config.toml
norm_place = "pre"
init_std_down = 0.00558
warmup_steps = 227
schedule = "wsd"
MLP neurons of a small language model. Each row is named by its layer, matrix (up: input weights; down: output weights) and neuron, and shows model dimensions 64-127. Each number is 128 + 24 x the weight over its row's rms, rounded and kept within 0 to 255.
Before each neuron's rows, "fires on" lists the tokens most often at its 100 highest values on Wikipedia text that the model never trained on.

fires on: "s", "ly", "ires", " works", "d"
L4.up572 [113 113 173 138 149  90 162 122 140 117 138 109 161 155 136 128 129 111 113 127 135 140 138 156 140 146  67 120 141 124  99 147 161 142 157 133 166 154 119 127 137 128 131 132 140  93 137 188 120 124 106 102 135 163 168 137  93 132  96 109 133 101 169 104]
L4.down572 [141 146 133 119 105 138 119 140 121 152 127 121  95 103 126 121 102  90 107 150  97 135 128 168 141 131 182 136 116 100 139 163  96 151 109 145 160 116 113 153 138 145 140 164 123 102  98 108 124  72 166 144 130 161  48 115 124 141 152 137 146 146 151  88]

fires on: " Mon", " mon", " Ut", " Ad"
L4.up574 [134 145 135 130 152 121 175 145 129  84 151 100 144 126 101  95 161  98 158 134 161 113 149 159 116  99 155 118 143 148 116 163 118 103 106 128 117 127 118 128 167 140 143 106 158 133 153 107 128 134 133 157 185 102 153 110 119 136 166  80 163 104 106 112]
L4.down574 [133 109 149  94 143 126 170 119 202 104 144 122 138 125 155 131 140 169 159 121 103 168 152 121 145 149 129 145  93 112 162 170 116 109 143 142  85 149  91 127 105 137 115  88 116 109 159 105 151 126 169 152 114 122 165 125  87 133 110 121 126 106  90 142]

fires on: ","
L4.up252 [ 96 109  64 125 153 113  89 155 120 125 117 107 123 151 134  72 130  73 143 155 107 164 178 115 122 123 113 143 116 121 141 156 148 109 180 131 184 118  87  93  97 105 116 146 126 119 118 135 119 155 160 128 125 118 107 148 114 134 141 114 128 141 125 132]
L4.down252 [158 102 119 150 127 141 140  95  96 129 119 160  98  98 103 164 147 167 140 146 170 129 115 129 137 161 126 128 130 166 141 155  98 139  97 171 126 135 151 133 140 149 152 161 141 131 154 141 131 111  91 105 119 140 150 133 102 104  90 166 162  94 169 136]

fires on: " (", "s", "{", "-", "(", "^"
L4.up606 [143 139 133 109  99  87 109 205 130 113 124 164 170 130 134 118 104  67 146 146 143 122 156 131  88  87 110 137 131 163 138 159 139 160 118 120 137 116 112 138 134 153 115 123 122 135 160 138 116 136 116 114 136 102 140 129 194 142 168 134 118 145 114 108]
L4.down606 [116 137 135 134 127 103 136 102 138  90 145  88 133 150 111  95 146  93 130 186 128 123 118 140  89 106 107 100 125 145 147 131 139 133  99 143 141 164 140 150 136 133 122 152 114  49  83 161 124 134 159 124 158 110 116 124 101 139 123 163  96 134 130 121]

fires on: " |", "-", " (", "jun", "th", " Ja"
L4.up349 [164 140  93 173 163 129 138  87 153 115 150 164 123 117 153 125 112  74 122 156 132 146 130 113 102 150 114 114 124 107 133 172 171 101 150 103  98 118 118 113 101 158 136 127 124  96 141 146 100 125 137 137 140 129 150 164 124 123 150 136 119 118 133 145]
L4.down349 [135 115 146 131 117 133 138 118 148 142 107 111 160  95 140  96 133 162 124 134 127  93 150 117 137  98 118 157 137 115 127 140 136 111 135 126 126 166 107 152 151 102 111 138 115 144 141 111 177 175 110 127 121 176 127 129 128 111 144 116  86 127  82 108]

fires on: ",", "-", " ("
L4.up895 [124 155 186 124 148 157 147 141 141 127 145 139 149 137 115 132 130 151 120 117 116 181 109 134 129 126 114 171 123 127 119 152 115 122  96 140 134 138 110 100 124 101 149 110 120 111 106 124 171  85 110 165 117 132 129 194 176 121 129  85 121 127 142 100]
L4.down895 [144 110  89 129 119 110 115 116 139 134 126 134 142 137 123 114 112  76 132  63  78 131 132 137  87 136 137  98 153 134 172 108 110 146 153 155 175  91 149 135 106 136 154 125  95 140 122 136 115 170 154  86 151  97 139  82 130 105 134 125 121 131  83 143]

fires on: " Co", " E", " Di", " Z", " Le", " v"
L4.up621 [129 115 137 131 137  82 112 135 105 135 103 171  89 162 149  97 104 123 174 139 135 149 150 129 159  80  98 115 122 163 124 155 125 182 112 125 108  85  99 129  86 133 125 108 160 104 121 152 163 123 148 142 149  93 142 168 126 141 155 143 107 119 103  99]
L4.down621 [149 145 150 106 152 146 127 166 138 125 142 124 164 125 110 159 166 112 113 115 120 139 146 101 101 128 160 129 128 136 106 133 170 107 101 122  88 146 114 142 144  87 128 125 111 121 129 144 128 108 158 148 138 118 162 178 105 126 127 164 104 118 161 118]

fires on: "y", "oma", "des", " family", "es", " as"
L4.up992 [ 95  87 183 123 125  94 136 110 143 131 126 134 118 155  83 120 107 128 141  74 118 141 158 195 113 171 109  86 112 101 144 146 133 175 166 118 152 141 137 148 123 162 131  98 128 124 129 142 124 129 126 125 166 142 140 120 154 132 136  91 120 150 142 124]
L4.down992 [117 148 146 145 129 124 163  94 105 133 107  75 162 143 146 126 131 145 151 116 126 122 122 114 133 127 120 139  90 172 139 160 151 139 129 127 121 116 154 127 166 116 107 104 104 132  85 149 167 124 140 103 137 117 128 120  50 125 157 128 143 156  89 138]

fires on: " the", "=", "The"
L4.up259 [ 95 163 141 134 135 121 172 105 144 162 148 183 144 117 100 148 126 140 147 140 141 153 120 119 127 144 100 143 131 106 106 109 157 137 105  94 118 105 113  98 147  97 151 122 140 141 124 148 148 158 110  78 136 104 142 171 122 125 126  93 128 106 140 148]
L4.down259 [123  95 125 151 125 108 111 141 120  87 102 122 136 132  99 109 149 134 132 136 151 148 106 135 121 119 141 114 123 116 112 134 127 112 175 141 145 135 126 151 124 129 100  92 150  98 124 134 140 116 130 109 115 111 118 126 140 101 109 129 139 115 136 127]

fires on: " as", ",", " det", " mac", " et"
L4.up660 [116 150 177 115 109 134 133 175 124 133 105 135 106 143 132 114 139 134 129 122 155 118 130 106 124 147 151 152 124 107 115 157 105 130 150 149 171 109  68 120 123 125 163 135 189 134 138 140 109 117 120  94 150 115 125 181 135 130 118 116  73 123 105 120]
L4.down660 [121 137 128 139 114 175 102 171 159 134 161 148 162 160 115 104 182 132 136 126 117 157 153 165 117 111 105 153 125 134 154 110 142 144  94 120 142  88 145 146 134 101 115 100 128 156 163 113 178 131 116 154 163 128 126 150 137 142 136 112 123 134 117  89]

fires on: "-", "io", "uro"
L4.up284 [104 119 143 175 138 154 159 122 112 123 149  98 133 196 157 106 129  91 118  90 114 134 153 151 100 153 131  96 118  86 141 113 148 129 172  95 108 113 189 157 122 112 151 132 117 119 102 133 130 155 138  74 149 124 111 163 140 105 113  77  95  96 136 106]
L4.down284 [115 137 124 119 112 121 125 145  94 146 125  85 107 131 140  87 110 123 105 111 137 102 118 142 113 106 124 126 127 113 111 126 105 121 115 113  85 148 126 105 121 109 142 106  90 128 118 110  91 131  85 135 107 148 103  93  93 113 110 109 125 138 138 111]

fires on: " Force", " Air", " Army", " Command", " Navy"
L4.up506 [119 128 112 153  96 157 139 157 146 114 130  97 167 125  97  92 123  83 138  96 128 141 167 175 128  99 123 105 147 149 108 159 159 159 131 116 151  89 132 146 126  91 111 138 144 123 156 113 115 171 128 117 159 102 177 119 139 115 133 150 101  94 128 136]
L4.down506 [161 114 155  88 121 139 117 173  68 138 141 108 113 128 114 109 108  74 138 141 142 136 167  85  99 100 113 155 112 102 127 137 123 141 148 124 123 154 137 151 132 163 151 141  96 129 128 114 116 149 144 148 122 118 160 101 166 121 104 106 145  90 140 114]

fires on: "\"", " work", " name", " works", " song", " songs"
L4.up232 [143 113 132  90 142 110 110 149 116 103 165 128 138 139 154 112 106 139 140 109  81 127 129 149  75 147 148  89  87  88 106 142 148 136 114 103 149 106 130 161 152 180 145 146 179 119 111 137 130 102 114 107  99 135 126 157  99 141 133 113  89 103 147  82]
L4.down232 [154 140 113 135 157  99 125 112  78 181 123 151 121 127 159 134 148 165 101 156 122 101 111 129 125 122 130 116 105 141 122 126 107 151 112 150 166 126 116 133 124 144 147 132 129 105 117 128 127 125 138 147 136 125 104  99  80 112 131 115 125 148 169 111]

fires on: " the", " so", "ta", "li", "ba", "ja"
L4.up360 [123 171 116 136  80 123 112  95 124 140 168 115 145 114 142  70 178 134 123 163 113 141 153 149 128  88 145 116 132 146 114 111 178 139 139  63 128  87 109 118 145 138 175  94 136 138 133 163 148 170 123  74 130 108 128 150 147 150 133 120 181 161 100 166]
L4.down360 [137 135 116 137 135 136 120 148 135 165  60 132 142 154 121 162 127 147 129 118 133 137 108 104 135 142 171  99 159 135 135 146  73 146 130 119 114 156 111 106 141  83 133 146 123  73 117 108 161 131 151 134 108 129 146 138  80 169 134 160 114  94 128 145]

fires on: " 1", " 7", " 3", " 2", " 9", " We"
L4.up459 [ 86 112 138 127 145  99  79 147 101 145 113 150 102  94 133  75  87 111 162 155 130 116 173 100 120 144 115 117 132 142 131 110 143 161 159 140 145  75  69 141 133 103 167 121 139 166 142 144 142 105 119 119 123 126 121 111 171 142 125 143  84 129 125 130]
L4.down459 [135 140 152 136 102 150 112  92 157 138 158 139 142 129 192 180 176 172 113 106 145 134 119 140 144 141 154 137 156 129 133 139 136 112 157  84 148 135 121 125 147 121  94 120 149  96 146 145 134 168 152 124 130 151 151 142 140 123 123 153 102 112  98  93]

fires on: " not", " sl", " mis", " sc", " pos", " sw"
L4.up364 [ 77  91 115 135 108 140 127 118  96 163 112 122 151 140 111 104 135 137 148 123 133 109 151 102 150 127 132 154 118 111 124 172  70 141 137 133 129  98 117  60 101 105 149  84 101 137 109 142 100 153 101 102 140 113 136 122 125 173  75  94 123 126 126  88]
L4.down364 [141 169 129 114 117 126 102 102 107  96 178 133 123  61 129 107  99 135 138 109 150 133 192 154 119 127 146 119 149 129 141 146 127 131 123 116 152 134 113  97 114 117 157 165 165 144 150 120  90 110 158 105 110 104 114 136 133 133 100 153 105 114 162 122]

fires on: "'", "po", "\n\n", "our"
L4.up179 [149 134 121 166 101 140 129 115 140 147 185 143 146 107  97 111 129  96 148  93 125 136 138 138 126 156 125 109 121 136 122 119 141 130 114 122 124 126 138 117 140  87 152 131 109 112 120 112 101 119 123  93 140  53 119 118 144 149 156 102 109 136 112 143]
L4.down179 [120 144 140 113 107 130 128 117 122  98 126 108 108 164 107 133 138 121 171 119 107 108 167 159 140 106 153 107  95 138 158 144 123 140 133  87 171 104 109 133 156 132  94 145 144 113 140 118 139 131 102 144 148  86 161 112 113  75 115 141 124 133 116 100]

fires on: ";", " |", " but"
L4.up923 [123 113 143 171 111 133 147 195 123 161  89 105 130 131 102 118 151 122 122 160 164 127 135 122 160 113  89 150 166  87  79 140 135 136 187 125 172 125 109 138 131 110 138 144 164 107 138 151 125 122 134 135 152 133 143 202 140 132 112 149 145  85 128  87]
L4.down923 [129 195 139 128 150 138 134 146  94 119 120 101 134 116 132 142 116 111 160 139 135 146 140 115 156 165 137  84 126 119  78 110 104 158  86 185 139 103 131 137 101 139 113 136 107 138 124 163 102 129 135 138 139 118 130 138 103 124 143 116 118 168 110 130]

fires on: " that", " which", ",", " and"
L4.up932 [146 145 101 158 159 119 149 163 180 167 153 116 139 126 151 121 171 125 125 142 119 121 123 137 140 123 136  71 140  98 133  98 120 135  99 128 155 106  98 115 132 106 148 103 133 114 101 114 159 132 131 100 120 124 114 149 170 115  93 163 120  75 163 143]
L4.down932 [108 114 103 155 158 107  78 136 103 127 144  90 112  87 101 161 104 117 114 178 162  99 120  97 160 120  85 148 121 114 132 124 138 140 117 158 140 187 104 128 107 193 123 109 176  99  94 143 111 152 210 115 119 154 120 119 107 120 142 104 131 176 133 151]

fires on: ",", "ua", "cc"
L4.up495 [168  93 139 120 130 145 136 180 100 126 110  93 146 115 155 155 106 147 133 143 106 154 164 121 122 135 116 169 126 159 113 147 128 129 114 131 111 106  94 139 125 102 186 132  88 119 139 143 165 144  93 137 132 112 128 154 137 128 149 133 119  87 136 135]
L4.down495 [124 122 124  99 123 126 117 161 147  96 132 115 143 124 108 120  75  93 100 174 140 148 137 133 122 115 116 135 150 143 148 161 121 113 147 177 133 109 110 164 119 106 132 122  80 129 103 104 167 146 135 104 126 143  97 149 122 125 178 125 100 101  99 150]

fires on: ":", ";", "pp", " Bl", " |", " bl"
L4.up55 [151 134 101 118 118 128 160 159 121 110 114 139 106 132 149 125 110 157 108 163 121 134 131  90 145  79 141 106 169 108 102 161 128 113 117 118  90 137 150  97  92 121 177 121 146 126 147 126 145 152 120 154 156 119 147 152 180 136 160  88 146 121 147 171]
L4.down55 [158 130 157 120  83 123 131 109 143 119 101  89 179 143 135 112 136 119 105 154 129 100 131  98 121 154 132 125 156 123 138 142 108 124  66 199  90 118 128 120 102 131 123 121  90 119 112 122 168 129 108 112 150 118 122 159  92 106 117 114  66 115 134 146]

fires on: "\n\n", ",", " (", "s"
L4.up657 [152 151 168 140  88 138 126 123 136  76 156 139 146 138  79 136 118 123 124 145 137  93 103 111 159 133 101 124 123 104 121 107 144 165 152 159 139 132 116  92 138 129 142 144 163  85 123 152 129 117 108 134 147 107 106 229 112 127 147 118  90 124 169  97]
L4.down657 [137 141 121 106 146 134  78  97 123 183 152 148 126 126 105 124 115 101 148 108 133 107 107 148  83  76 129  97 115 120 158 126 114 136 134 103 149 157 130 130  86  98 119 139 145 105 129  97 149 140 131 103 148  89 140 134 159 121 153 110 143  96 115 141]

fires on: ";", " as", " who", " did", " while"
L4.up509 [102 140 140 129  91 177 163 134  81 149  97  82 139 133  96 101 132 141 126 159 106 133 148 128 134  63 110 111 159  96  91 155 124 126 132 157 132 118  94  85 108 108 146 144 146 105 114 141 110 154 116 145 122 111 120 123 125 134  98 149 127 120 163 112]
L4.down509 [131  69 101 180 128 159 140 129 135 121 109 136 132 151 110 104 114  86 151  95 113 123 120 121 108 120 141 134 117 129 112 122 137 119 154 115 161 125 152 130 147 138  92 163 168 120 188 145 151 119 148 126 148 126 163 128  80 144 138 139 115 117 138 153]

fires on: ")", " \""
L4.up23 [149  76 137 131 124  75 149 137 101 131 119 125 140 156  93 118 145 135 144  89 111 169 132 154 146 107 123  95 102 109 110 116 145 135 149 100 141 143  89 140 125 110 150 110 136 100 120 133 157  99  84  83 127 155 132 132 146 125 127 160 134 114 160 104]
L4.down23 [105 128 166 141 152 116 108 130 159 163 146 127 135  83 147 104 136 129  99 121  90 112 165 131  95  95 142 162 122 125 120 154 165 176 135 128 105 146 103 152 114 149 154 124  90 109 109 134 116 149 154 106 121 156 151 112 119 135 155 111 146 122 108 161]

fires on: " that", " which", " the", "s"
L4.up483 [115 146 144 127 116 116 120 125 155 144 150 115 163  77 171 114 146 145 127 102 131 151  89 111 131 110 128 154 109 103 114  91 120 154 151 110 149 145 108 103 131 105 139 119 116  99 118 185 162 126 113 103 106 123 151 140 121 121 111 117 128  56 155 114]
L4.down483 [139 160 122 145 156 103 124 130 177 112 136 127 111 114  87 164  87 104 133 107 147 194 163 107 137 148 117 116 142 155 115 163 124 111 121 156 162 129  89 143 135 131  83 121 148 123  86 119  80 113 126 109 113  94 144 124 141  92 103 129 128 149 144 103]

fires on: "a", "X", "I", "N", " II", "OR"
L4.up756 [154 103 131 143 179 119 124 131  57 121 143 151 182 154 143 137 113 111 122 138 127 171 164 119 119 109 140 134 113 130 119  92 160 128 169 103 155  99 119 138 167 110 132 106 118 171  92 113 120 156 140 147 145 125 148 147 113 121 189 147  64 127  82 128]
L4.down756 [126 144 116 123 118 138 114 142 224  86 117 137 103 128 121  92 154 134 162 135  96 121 126 104 120 125 162  95 141 132 154 140 143 138  99 112 137 132 143 175 118  99 149 144 120 117 135 145 161 156 151 123 138 112 140 124 117 118 132 134 125 111 132 163]

fires on: ".", "19"
L4.up924 [120 115 106 133  82 172 118 105 135 122 173 134 124 115 149 111 105 138 143 143 128 145 116 136 130 109 136 154 126 170 110 151 132 107  99 120 108 121  84 128  85 107 146 112 158 127 142 120 106 131  94 120 138 117 103 133 149 158 126 128 162  77  91 135]
L4.down924 [ 80 102  94 162 139 158 125 125 149 124 163 102 136 155 118  96 150 110 136 129 137 101 155 109 122 128 166 137 158 184 129 152 145 136 167 128 142  95 118 101  88  90 103 143 133 140 133 122 143 147 137 137 120 117 134 134 133 145 112 175  76 108 113 105]

fires on: " the", "The", " The", " |", " Grand", " La"
L4.up846 [110 119 151 133 131 161 138 142 141 151 117 118 142  93 115 125 139 155 154 137 139 111 135 160 135 110 110 101  99 190  85 190 139 137 124 117  85 116 128  48 145 178 123 138 132 124  93 134 123 145 154 199 169 104 149 112 141 154 116  78 162 102 136 170]
L4.down846 [158 146 177 133 128 137 148 138 118 147 112 140 100 116 107 138  94 119 112 130 110 126 120 123 153 126 124 120 120 106 173 108 158 134 123 186 172 154 146 167 110 151 129 128 132 111  79 110 123 161 116  79 117 128 158  95 144 131 115 135 117 195  85 137]

fires on: " (", " said", " \"", " stated", " saying"
L4.up247 [ 95 109 148 115 120 115 152 136  98 121  87 104 134 174 137 141 154 139 115 135  91 148 113 111 165 128 126  93 131 103  80 137 179 135 157 111 159 127 132 140 130 134  91  82 138 110  71 181 169 139  81 128 125 130 154 151 161 132 136 160  98 135 136  83]
L4.down247 [127 128 145 164 148 111 110 129 100 149 119 159 154 140 144 116 125 117  77  77 140 119 131 136 141 120 126 146 127 101  93 119 132 157 101 140  81 124 111 128 121 144  99 148 112 132 108 133 153 108 162 130 144 117 166 131 121 125 157 148 128 120 135 121]

fires on: ".", "um", "a", "s", "na", "ia"
L4.up962 [115  80 161 105 140 124 200 151  99 157 139 135 143 144  85 127 175 122 153 168 151 130 149 188 119 123 147 104 138 156 108 155  97 136 102 139 139 117 107 136 157 150 129 120 197 121 145  88 149 114 133 118 120 123 131 127 126 128 126 107 118 140 142 138]
L4.down962 [130 162 147 142 121 144 110  93 118 145 101 112 102 141 139 152 116 114 105  82 106 138 160 105 133 141 138 140 113 129 178  96 176 160  93 133 145 140 146 115 130 140 140 146 142 111 160 139 143 124 129 133 155 128 123  97  91 146 156 141 130 119  88 121]

fires on: ",", ":", " en", "="
L4.up485 [158 143 116 144  82 154 129 139 114 131 146 145 131  99 124  71 119 109 118 131 114 164 143 145  98 123 138 103 117 172  82 131 146 128 104 147 108  75 139 136 101 133 165 118 130 123 100 126 123 182  95 103 139 118 123 135 190 120  98 114 163 104 131 137]
L4.down485 [132 140 134  68 146 111 152 168 150 124  75  69 161 147 115 137 140 126 138 109 111 150 113 142  96 140 110  96 139 112 116 103 130 139 130 102 144 127 134 125 143 125  86 143 123 109 108 120  95 107 124 146 150 123 141 142 142 114 160 148 122  97 129  94]

fires on: " |", "–", "."
L4.up117 [157  92 132 164 128 119 135 139 103 142 112 162 128 164 133 134 114 120 144 135 101 176 167 127 112 106  77 164 123 143 120 105 123 146 130 109 109 152  67 144 120  91 166 119 136 126 126 130 132 151 118 133 131 108 115 143 101 150 169 130  99 138  95 107]
L4.down117 [132 107 110  98 112 150 129 117 125 126  80 135 152 135 138  89 102  94 108 124  96 183  88 106  92 126 125 151 142 112 145  85 135 103 120 167 119  90 138 141  89 139  80  77 100 106  86  98 169 108 144 118 138 139  75 146 161 123 163 187 120 131 143 155]

fires on: ",", " there", " There", " ["
L4.up1004 [112  69 118 146 155 115 145 111  77 131  93 113 120 113 140  54 100 131 128 135 151 154 184 112 136 110 142 127  99 141 129 141 137 114 146 129 128 136  85 101 121 106 112  95 106 106 115 141 136 139 104 122 107 126 148 159 128 141  93  80 119 128 121 151]
L4.down1004 [136 118 163 140 130 139 121 122 118 155 174 151  75 119 144 192 173 125 125 104 175 125 106  98 146 175 146 124  97 146 128 145 123 136 127 119 132 128 144 171 174 157 109 138 109 156 160 156 105 118 100 114 135 128 134 112 107 114 137 133 121 137 116  87]

fires on: " and", "-", " to"
L4.up652 [149 130 135 102 155 108 134 160 134 122 114 108 158  96 130 130 120 108 124 130 118 119 163 177  95 151  81 173 184 104  76 183 144 168 122 117 109 128  90  96 176 130 155 101 145 139 139 192 166 117 137 141 148 112 182 133 138 126 159 136 132 138 133 137]
L4.down652 [157 134 151 103 117 138 143  91 123 138 145 144 138 133 121 112 159 133 149 123 173 128 112 171 122 152 103 118 129  84 106 133 150 121 143 125 135 143 120  75 102 126 109 153 103 121 159  96 150 143  96 135 119 111 133 135 125 108 155 115 155 143 126  85]

fires on: "'", "/", "et"
L4.up841 [174 124 124 161  59 128 122 130 137 122 153  72 150 110 124 130  99 149 137  88 118 144 139 122 110 106 117 117 148 161 132 147 140 168 104  63 124 127 165 100 110 133 152  96 121 146 108 131 129 147 110 137 123 125 140 128 185 155 162  77 143 156 129 127]
L4.down841 [144 115 146 142  71 141 120 157 165 128 131 120 121 119 108 161  96 109 166 116 142 145 129 101 151 126 119 134 119 139 149 113 134 132  66 124  93 153 167 136 170 158 130 140 136 144 114 172 132 107 159 118 143 143 108 130 147 124 121 152 123 114  81 109]

fires on: "{", " [", "[", "(", ".", "gu"
L4.up592 [154 111 143 153 114 114 144 134 121 146  88 135 119  92  93 124 141 106 156 123 134 149 181 120 131 147 109  94 112 150  54 116 134 138 114 121 138 127 121 139  89 134 124 115 163 130 127 164 124 148  95 169 123 113 163 163 169 156 163 154 143 157 137 107]
L4.down592 [110 105 102 118 132 138 124 124 121 126 115 143 132 115 159 118 128 139 124 121 157 162 126 101 149 144 126 150 106 161 128 133 186 101 153 113  94 124 175 133 105 119 124 120 175 142 134 153 167 147 138 128 122 155 109 124 121 108 143 155 177 143 151 150]

fires on: " there", " There", " well", "There", " pro", " 12"
L4.up411 [106  91 104 125 131 113 129 106  86 174 124 167 141 172 144 141 155 147 147 126 126 156 137 146 133  86  53 118 139 102 127 163 107 146 165 105 132  75 115 114 167 152 168 130 149 144 134 114 100 111 104 114 112 125 120 140 152 172 114  76 132 125 136 158]
L4.down411 [107 123 164 176 131 101 145 124  85 100  98 123 119 123 131 127 101  84 121 140 175  95 108 106 147 125 166 105 108  71  95 139  84 128 144 142 126 127 148 170 137 125 118  71 127 103 123 126 106 146 142  94 124 136 130 140  81  86 167 103 110 135  90 147]

fires on: "co", "li", "din", "i", "gen", "mi"
L4.up908 [103 146  92  92 133 149 122 105 123 109 110 137 124 152 148  70 162 115 143 166 158 108 115  96 129 120 121  89 122 108 131  91 132 135 130 101 116 118 106 127 104  87 194 131 133  91 151 122 120 146  79  85 179 108 146 193 129 144 146 100 114 114  95 158]
L4.down908 [111 158 115 123 114 158 126 130 113 123 129 171  95 142 135 153  64 133 159 140 160  85 190 137 107 156 126 108 134 113 117 164 126 113 108 106  97 157 160  86 113 122  87 121 125 122 128 103 145  97 117 108 110 138 117 119 131 108 151  96 161 127 150 152]

fires on: " fa", " he", " it", " ra", " at", " le"
L4.up1021 [131  90 147 148 176 113 166 180 130 163 122 139 154 141 143 122 149 142 145 167 146 128 117 183 139 123 131 144 124 123  66 177 106 119 148  98 120  80 107 101 168 112 144  76 179 109 131 136 135 138 120  84 120 124 134 160 116 153 168  93 109 156 140 118]
L4.down1021 [106 142 138  93  95 139 107 156 142 146 121 134 153 147 136 122 110 195 112 100 116 123 132 154 125 138  97 143 150 116 128 138  98 102 143 115  87 146 129 154  93  86 122 139  88 134 178  98 110 137 160 115 132 138 106 149 139 143 122 122 134 113 162 163]

fires on: " and", " des", " or", "-"
L4.up124 [ 90 109 115 141 100 136 110 113 120 118 114 117 109 151 109 117 142 114 142 120 156 144 138 144 135  92 132 103 112 118 136 134 111 122 142 111 112  90 101  80 110 117 141 103 182 134  99 146 129 150 145 150 168  88 130 132 137 134 131 120 115 143 127 101]
L4.down124 [131 157 133 113 119 121 134 149 156 129 122 155  91 121  98 117 145 131 132 137  80 114 123 156 123 171 176 152 195 150 145 117 120 106 117 136 120 100 114 149 135 122 132 131  87 124 160 101 120 155 141 142 127 115 153 153 112 127 155 172 111 110 128 108]

fires on: " |", ".", "-", ";"
L4.up493 [ 91 132 135 136 152 166 128 105 134  94 144 134 120  88 124 120 122 135 151 119 134 127 159 144  73 111 137 177 165 127 103 174 114 131 120  91 139 103 110  96 146 116 124  95 137 130 126 136 130 197 104 151 126  87 123 123 125 149 149 108 139 123 127  88]
L4.down493 [129 126 185 157 153 111 138 118 159 107 148 190 151 148 127 144 107 133 118  51  76 129 141  81 142 179  94 124  91 144 126 147 181 143 111 112 144 132 128 145 157 102 137 138  88 192 149 128 111 113 141 162 114 128 105 149 161 145  65 155 156 127 140 144]

fires on: "\"", " in", " on"
L4.up31 [144 122 123 170 128 141 133 148  97 112 187 139 109 144 133 117 160 131 150 126 117 163 114 130  90 101 134 100 135 100  96 118 138 148 114 118 146 154 123 129 159 110 231 134 170 131 184 131 131 116  41  96 137 124 154 127  98 121 132 118 123 149 145 145]
L4.down31 [136 115 132 134 134 141 108  83 108  76  96  83 103  97 116 143 128 125 130 110 147 114 122 129 162 133 163 141 154 133 135 158  55 154 161 124 136 126 105 150 124  91 146 134 121 108 116 156  68 131  86 127  91 110 110 108 136 108 124 146 163 128 125 133]

fires on: " Gr", " Cr", "H", " th", " Tr"
L4.up293 [118 115 144 121 114 156 136 156 147 143 101  96 109 175 128 134 113 104 128 163 103 111 159 124 127 122 121 111 107 158 128 103 110 158 155  86 125 168 152 134 145 137 151  59  96 129  96 151 135 112 126 150 195 130 144 155 127 153 146  76 123 105 166 150]
L4.down293 [110 169 121 190 125 112 119 114 140 113  92 139 123 144 159 134 118 119 139 128 128 148 150 110 142 134 146  83 115 142 147 142 110 103 120 155 108 128 113 138 155 127 102 132 177 143 116 137 128  98 140 151 135 109 106 119 105 135 117 134 183 130 168 126]

fires on: "no", "ton", "ino", "A"
L4.up115 [118 132 132 152 117 139 142 154 159 110 157 117 132 152 104 108 159 124 154 150 167 104 107 137 128 115 190  76  88 154 101 138 102 145 155 113 179 139 127 110 141 103 170 105 147 136 124 190 115  98 107 127 179  55 142 126 165 108 119 138 125 100 129 132]
L4.down115 [128 133 128 112 104  52 101 148 137 140 104 160 104 114 120 156 126 116 113 117 138 158 121 140 162 143 166  86 130 125 106 147 137 115 123 128 118 168 141 107 117 110 118 101 152 164 133 122 135 140 148 152 154 119 152  96 111 175 131 128 168 142 115 153]

fires on: " (", "19", "ern", "18"
L4.up952 [199 111 128 151 102 107  93 177 135 129 161  88 164 122 133 125 157 116 161 107 139 116 118 115 136 125 161  91 157  75 150 103 130 144  93 119 134 126 124 109 120 136 115 138 130 157 125 139 181  91 124 128 179  86 118 148 124 133 151 122 137 127 125 129]
L4.down952 [ 85 129 122 122 119  98 172 141 151 131 121 156 138 158 155 121 139 110 122 162 112 117 120 154 112  87 130 127 159 128 109 173 162 124 118 120 117 107 115 149 133 109 143  88 114 116 159  94 126 124 105 135 166 130 145 120 103 170 123  93 155 109  88 111]